{
  "num_hidden_layers": 16,
  "hidden_size": 384,
  "num_attention_heads": 12,
  "num_key_value_heads": 12,
  "head_dim": 32,
  "intermediate_size": 1536,
  "vocab_size": 13945,
  "hidden_act": "gelu",
  "norm": "layernorm",
  "norm_place": "pre",
  "norm_eps": 1e-06,
  "positions": "rope",
  "rope_theta": 10000.0,
  "rope_fraction": 0.25,
  "qk_norm": true,
  "attn_scale": 0.177,
  "bias": "all",
  "tie_word_embeddings": false,
  "parallel_block": true,
  "init": "uniform",
  "init_std_qkv": 0.0383,
  "init_std_o": 0.0,
  "init_std_up": 0.0383,
  "init_std_down": 0.0,
  "optimizer": "muon_variant",
  "learning_rate": 0.0103,
  "lr_mult_o": 2.0,
  "lr_mult_up": 1.15,
  "lr_mult_down": 2.0,
  "beta1": 0.93,
  "lr_head": 0.00613,
  "max_grad_norm": 0.5,
  "warmup_steps": 0,
  "schedule": "wsd",
  "decay_fraction": 0.69,
  "decay_shape": "linear",
  "final_lr_fraction": 0.1,
  "batch_tokens": [32768, 65536, 98304],
  "max_seq_len": 1024,
  "doc_mask": true,
  "train_tokens": 269400000,
  "max_steps": 4365,
  "dataset": "wikipedia_en"
}
MLP neurons of a small language model. Each row is named by its layer, matrix (down: output weights) and neuron, and shows model dimensions 288-383. Each number is 50 + 12 x the weight over its row's rms, rounded and kept within 0 to 99.
After each neuron's rows, "raises" lists the tokens whose logits its output raises most directly, leaving later layers aside.

L9.down708:58 37 30 59 51 57 45 49 37 68 38 27 44 40 51 56 52 30 65 65 41 75 70 55 52 45 54 40 50 64 51 33 58 39 56 62 37 51 66 50 58 45 42 48 41 47 22 50 49 37 56 59 56 59 51 41 31 55 55 55 30 64 47 27 59 40 53 38 44 70 55 40 56 10 53 53 41 54 68 62 39 40 57 51 46 61 51 40 42 56 39 61 55 37 53 50
raises: " becoming", " moving", " helping", " having", " joining"

L9.down109:43 62 31 49 60 45 60 46 63 71 31 45 49 34 54 58 18 63 36 64 54 42 46 59 54 51 40 43 68 28 35 49 53 39 51 23 56 50 41 57 58 61 58 35 56 61 52 48 53 44 49 52 55 47 61 61 32 34 67 44 47 35 52 50 50 69 41 43 41 54 56 40 37 24 47 37 69 46 53 44 56 66 43 66 36 54 63 36 36 50 50 47 38 52 34 61
raises: "ech", "ys", "ish", "ace", "eck"

L2.down265:54 51 47 29 56 60 53 43 29 45 55 40 62 50 57 61 58 19 37 52 56 59 55 42 53 48 56 66 51 35 31 60 57 39 61 36 73 34 61 52 40 39 56 40 45 51 38 71 44 62 43 57 60 46 48 43 62 41 45 41 43 54 61 63 56 41 48 47 44 45 43 46 80 54 46 54 36 40 43 65 58 26 35 23 41 35 65 48 44 59 47 43 60 42 44 29
raises: "ects", "ected", "ular", "ult", "col"

L9.down1476:51 74 43 45 43 57 67 54 54 51 44 59 50 47 73 49 73 34 49 69 47 77 71 55 65 33 26 48 38 51 34 50 60 36 58 40 59 42 41 34 55 60 48 44 66 43 42 46 53 42 54 54 67 63 58 51 50 63 51 63 64 44 45 42 53 50 41 48 56 69 71 42 58 56 27 42 49 52 53 52 52 29 60 49 43 64 39 49 37 46 70 39 44 26 42 53
raises: "ka", "ko", "ki", "ek", "kan"

L9.down1444:26 43 86 42 36 40 47 43 51 39 57 51 67 70 45 55 58 32 27 44 40 50 48 62 52 28 19 43 53 48 58 55 42 65 65 47 57 62 39 42 45 43 65 55 36 50 51 66 42 57 48 49 60 37 62 46 35 63 39 44 50 62 42 49 68 61 70 74 48 54 60 64 39 51 55 38 55 70 58 58 52 56 47 52 54 28 38 47 63 48 42 42 59 29 40 45
raises: " others", " other", " subsequent", " poor", " many"

L7.down1392:60 38 69 35 67 40 64 78 46 70 52 72 67 52 48 57 63 61 53 25 69 56 26 34 41 56 56 54 39 26 47 51 50 74 42 40 74 44 60 45 56 68 51 47 58 55 59 73 63 52 42 47 50 15 50 51 48 59 60 63 35 60 52 53 46 42 77 32 36 18 44 49 51 55 58 50 53 52 62 61 25 65 49 57 38 62 46 29 56 42 44 38 61 45 51 41
raises: "che", "ted", "ches", "cher", "que"

L9.down632:54 73 64 54 56 57 51 69 32 36 64 49 27 54 42 48 65 36 46 65 55 37 37 42 54 57 37 54 47 40 41 44 47 67 51 64 45 48 61 46 35 45 57 47 48 44 45 51 63 48 44 28 44 60 47 55 45 46 71 50 38 35 73 79 28 38 47 42 46 28 38 38 48 52 61 36 53 47 65 55 33 40 55 84 43 49 47 53 38 40 31 67 40 27 46 61
raises: "mon", "ted", "ened", "en", "ually"

L7.down113:32 73 44 45 47 50 44 56 70 44 30 60 52 62 73 58 57 60 87 54 50 33 28 45 51 45 41 80 55 40 74 57 78 43 70 58 28 55 31 43 59 38 45 42 65 29 44 40 58 61 60 32 58 72 68 54 55 53 38 33 72 36 37 42 57 57 54 63 52 40 49 38 59 62 45 48 66 35 38 52 57 51 48 50 41 37 40 49 37 47 47 41 51 60 42 51
raises: " Years", "-year", " Year", "-day", " years"

L9.down1056:55 41 32 43 67 47 54 39 49 68 58 62 56 48 28 53 57 75 54 51 64 50 53 49 44 20 57 37 57 60 36 36 40 59 41 42 45 41 41 57 58 48 49 61 59 55 64 30 51 42 58 44 59 52 58 49 38 39 53 36 28 29 48 66 50 51 37 42 76 59 72 48 70 43 55 54 40 62 40 54 41 52 54 37 64 33 50 57 57 47 38 50 38 24 26 57
raises: "iller", "a's", "ello", "elli", "illa"

L9.down39:57 63 54 50 70 27 46 52 63 52 55 38 49 43 31 37 53 54 44 43 70 63 27 41 78 39 57 39 37 68 56 44 68 55 44 67 54 46 54 61 55 56 60 40 35 73 46 55 55 45 62 30 67 63 47 37 60 48 66 52 68 43 47 50 55 61 35 55 68 53 33 65 41 47 56 47 60 46 62 58 85 46 31 56 30 43 68 54 59 35 38 44 57 69 41 57
raises: "zer", "atal", "cha", "z", "ne"

L2.down1430:56 44 42 46 57 43 48 41 40 43 40 72 39 77 64 71 59 40 69 34 56 48 62 63 45 55 68 69 55 46 67 80 48 44 57 44 41 51 56 55 50 46 51 60 52 48 55 53 42 16 67 19 45 62 41 45 43 37 42 57 72 35 38 46 57 64 44 42 58 49 68 44 39 62 41 57 65 68 40 67 53 71 30 43 43 57 39 69 65 53 53 55 40 62 67 53
raises: " times", "0", " Years", "–", "7"

L9.down979:45 71 25 59 33 38 55 54 64 61 54 49 66 53 58 70 58 52 51 64 37 43 62 38 59 66 38 51 54 50 44 53 41 26 51 42 53 52 58 56 70 63 52 69 43 46 52 53 54 40 33 64 49 45 65 55 59 50 59 27 42 43 62 67 57 58 83 38 72 57 48 58 63 59 67 42 64 76 48 37 58 54 54 47 49 59 62 53 33 52 41 72 47 56 49 38
raises: "wards", "ward", " until", "izer", "board"

L5.down1211:60 40 46 37 55 57 48 47 58 42 49 67 37 34 32 38 52 59 50 24 44 50 56 56 56 70 28 43 33 44 39 59 49 68 32 18 63 76 42 62 33 44 34 47 40 26 51 78 36 57 45 64 40 58 49 63 60 59 56 63 46 47 60 39 51 50 47 49 48 46 37 44 55 61 52 45 65 66 46 42 33 45 47 51 46 61 42 66 61 54 32 57 57 58 59 42
raises: "med", "nes", "bs", "ble", "bles"

L9.down715:68 68 21 68 31 80 35 45 57 66 64 50 47 51 37 65 49 51 62 47 45 64 35 73 38 43 70 77 61 59 65 53 73 36 58 31 52 39 33 58 48 35 43 64 39 54 37 27 56 60 50 35 64 60 34 31 57 54 61 45 71 63 67 51 51 30 44 59 52 54 47 42 59 52 42 53 60 38 46 53 53 54 46 34 46 48 55 73 58 44 48 33 66 55 59 49
raises: "an's", "'s", "er's", "y's", "on's"

L9.down1407:58 65 67 65 65 77 51 42 37 61 71 47 42 51 48 66 58 43 58 53 38 53 78 49 40 45 48 31 47 60 70 31 77 39 72 53 25 59 71 63 45 41 48 52 58 33 29 58 38 37 41 47 61 67 48 55 55 50 53 50 54 35 42 62 42 83 34 48 63 41 44 35 54 53 69 52 40 50 51 32 52 60 39 30 66 56 42 44 47 43 51 47 53 49 67 48
raises: "'s", "o's", "’s", "a's", " number"

L9.down1208:57 67 53 62 43 52 54 54 48 58 50 35 58 56 55 44 35 45 73 63 60 62 51 57 26 48 48 37 52 33 47 80 44 48 51 44 40 53 62 38 41 61 61 46 58 65 42 49 49 39 38 60 48 61 53 36 58 53 53 53 43 46 76 40 51 51 25 51 38 51 46 53 74 60 41 66 50 51 41 48 77 55 45 49 66 60 33 59 32 57 51 48 49 40 25 58
raises: "ate", "ne", "–S", "ess", " Nov"

L7.down424:50 48 32 40 32 50 58 44 49 75 64 71 64 43 37 57 61 50 45 44 40 50 41 51 55 40 52 81 52 24 49 38 39 48 46 31 35 59 32 57 53 56 46 56 62 61 59 43 44 47 31 57 49 46 59 65 55 54 51 49 63 40 62 34 50 65 37 50 35 49 59 39 39 40 72 44 59 52 46 54 47 52 34 32 59 46 38 22 29 40 40 57 60 55 47 49
raises: "ger", "gar", "land", "ler", "sk"

L9.down1394:30 67 46 41 54 50 38 60 53 57 66 41 62 52 68 68 41 55 46 46 79 64 43 48 36 57 62 43 58 66 54 58 38 67 46 30 74 51 59 50 46 54 46 64 52 56 36 54 47 45 44 45 49 54 55 74 41 40 47 39 35 74 70 54 39 31 68 47 42 50 57 66 37 58 57 62 42 52 39 55 38 45 36 47 45 54 46 41 52 32 55 54 63 53 50 39
raises: "OW", "MS", "EM", "AS", "PS"

L9.down1463:47 57 47 43 62 66 27 56 26 61 46 46 24 64 36 14 60 57 52 61 49 66 43 67 62 72 50 19 71 64 59 50 59 28 37 36 66 45 33 77 48 47 25 60 46 54 20 50 33 27 60 61 66 49 41 31 68 60 47 46 71 54 47 49 52 52 27 47 41 48 43 30 51 54 45 56 35 49 48 56 40 66 47 53 47 45 52 33 46 42 29 44 40 28 70 43
raises: "'s", "’s", " died", "er's", "ie's"

L5.down872:53 45 43 58 47 48 37 55 60 69 35 58 59 31 43 61 36 54 53 57 52 45 60 55 44 49 44 32 43 68 52 46 62 63 45 44 42 51 72 43 63 35 34 40 57 58 45 57 62 44 58 55 49 40 51 41 67 49 65 65 58 40 65 50 61 57 31 46 39 48 43 57 56 40 62 72 51 47 47 39 56 52 30 37 74 65 49 51 58 78 70 38 54 46 52 46
raises: " own", " goal", " first", " find", " best"

L9.down1351:31 55 62 50 57 56 37 55 71 46 51 66 42 25 51 69 44 36 62 60 60 59 47 65 38 39 51 42 61 43 67 59 53 39 66 58 54 29 58 77 30 46 50 59 38 43 58 29 57 25 26 39 57 45 46 52 51 34 51 55 38 46 45 50 44 61 52 29 59 32 52 71 61 34 13 47 36 42 45 47 47 59 41 41 40 46 52 46 50 29 56 24 53 66 52 53
raises: "IP", "OS", "PS", "EM", "MP"

L9.down1021:36 64 50 59 38 48 53 56 42 47 53 12 32 66 53 48 49 26 57 34 40 65 60 28 41 70 62 57 68 44 53 49 58 55 54 18 64 59 43 60 42 52 48 52 43 59 63 49 44 21 45 50 56 25 50 67 35 29 47 51 49 31 57 71 38 41 32 57 56 60 63 48 37 52 33 62 52 48 47 55 45 54 54 33 42 45 53 46 58 56 38 56 55 72 47 45
raises: "s", "i", "es", "ship", "y's"

L9.down1441:24 58 55 41 54 48 66 66 51 47 26 54 26 49 42 73 21 44 58 44 41 80 59 60 28 38 36 58 44 23 34 43 43 51 35 61 47 53 59 64 51 64 53 64 51 40 37 48 63 42 49 36 30 31 45 61 66 55 53 49 45 61 47 45 41 45 40 64 47 72 57 81 33 49 47 47 44 62 46 71 44 51 43 22 53 61 50 59 58 74 53 40 57 45 67 42
raises: "ala", "ali", "alia", "olk", " apart"

L5.down1013:57 55 75 48 47 49 43 37 52 46 37 41 41 54 53 69 30 36 33 77 52 78 70 55 51 35 41 45 56 41 32 52 57 51 43 68 56 53 75 61 41 61 61 55 52 50 50 39 42 51 46 81 49 31 46 49 37 49 43 47 45 31 54 51 45 51 70 44 69 60 33 46 46 56 38 55 46 52 44 42 61 20 50 46 37 45 30 61 47 56 41 49 49 30 44 27
raises: "ets", "eth", "oms", "ikh", "yn"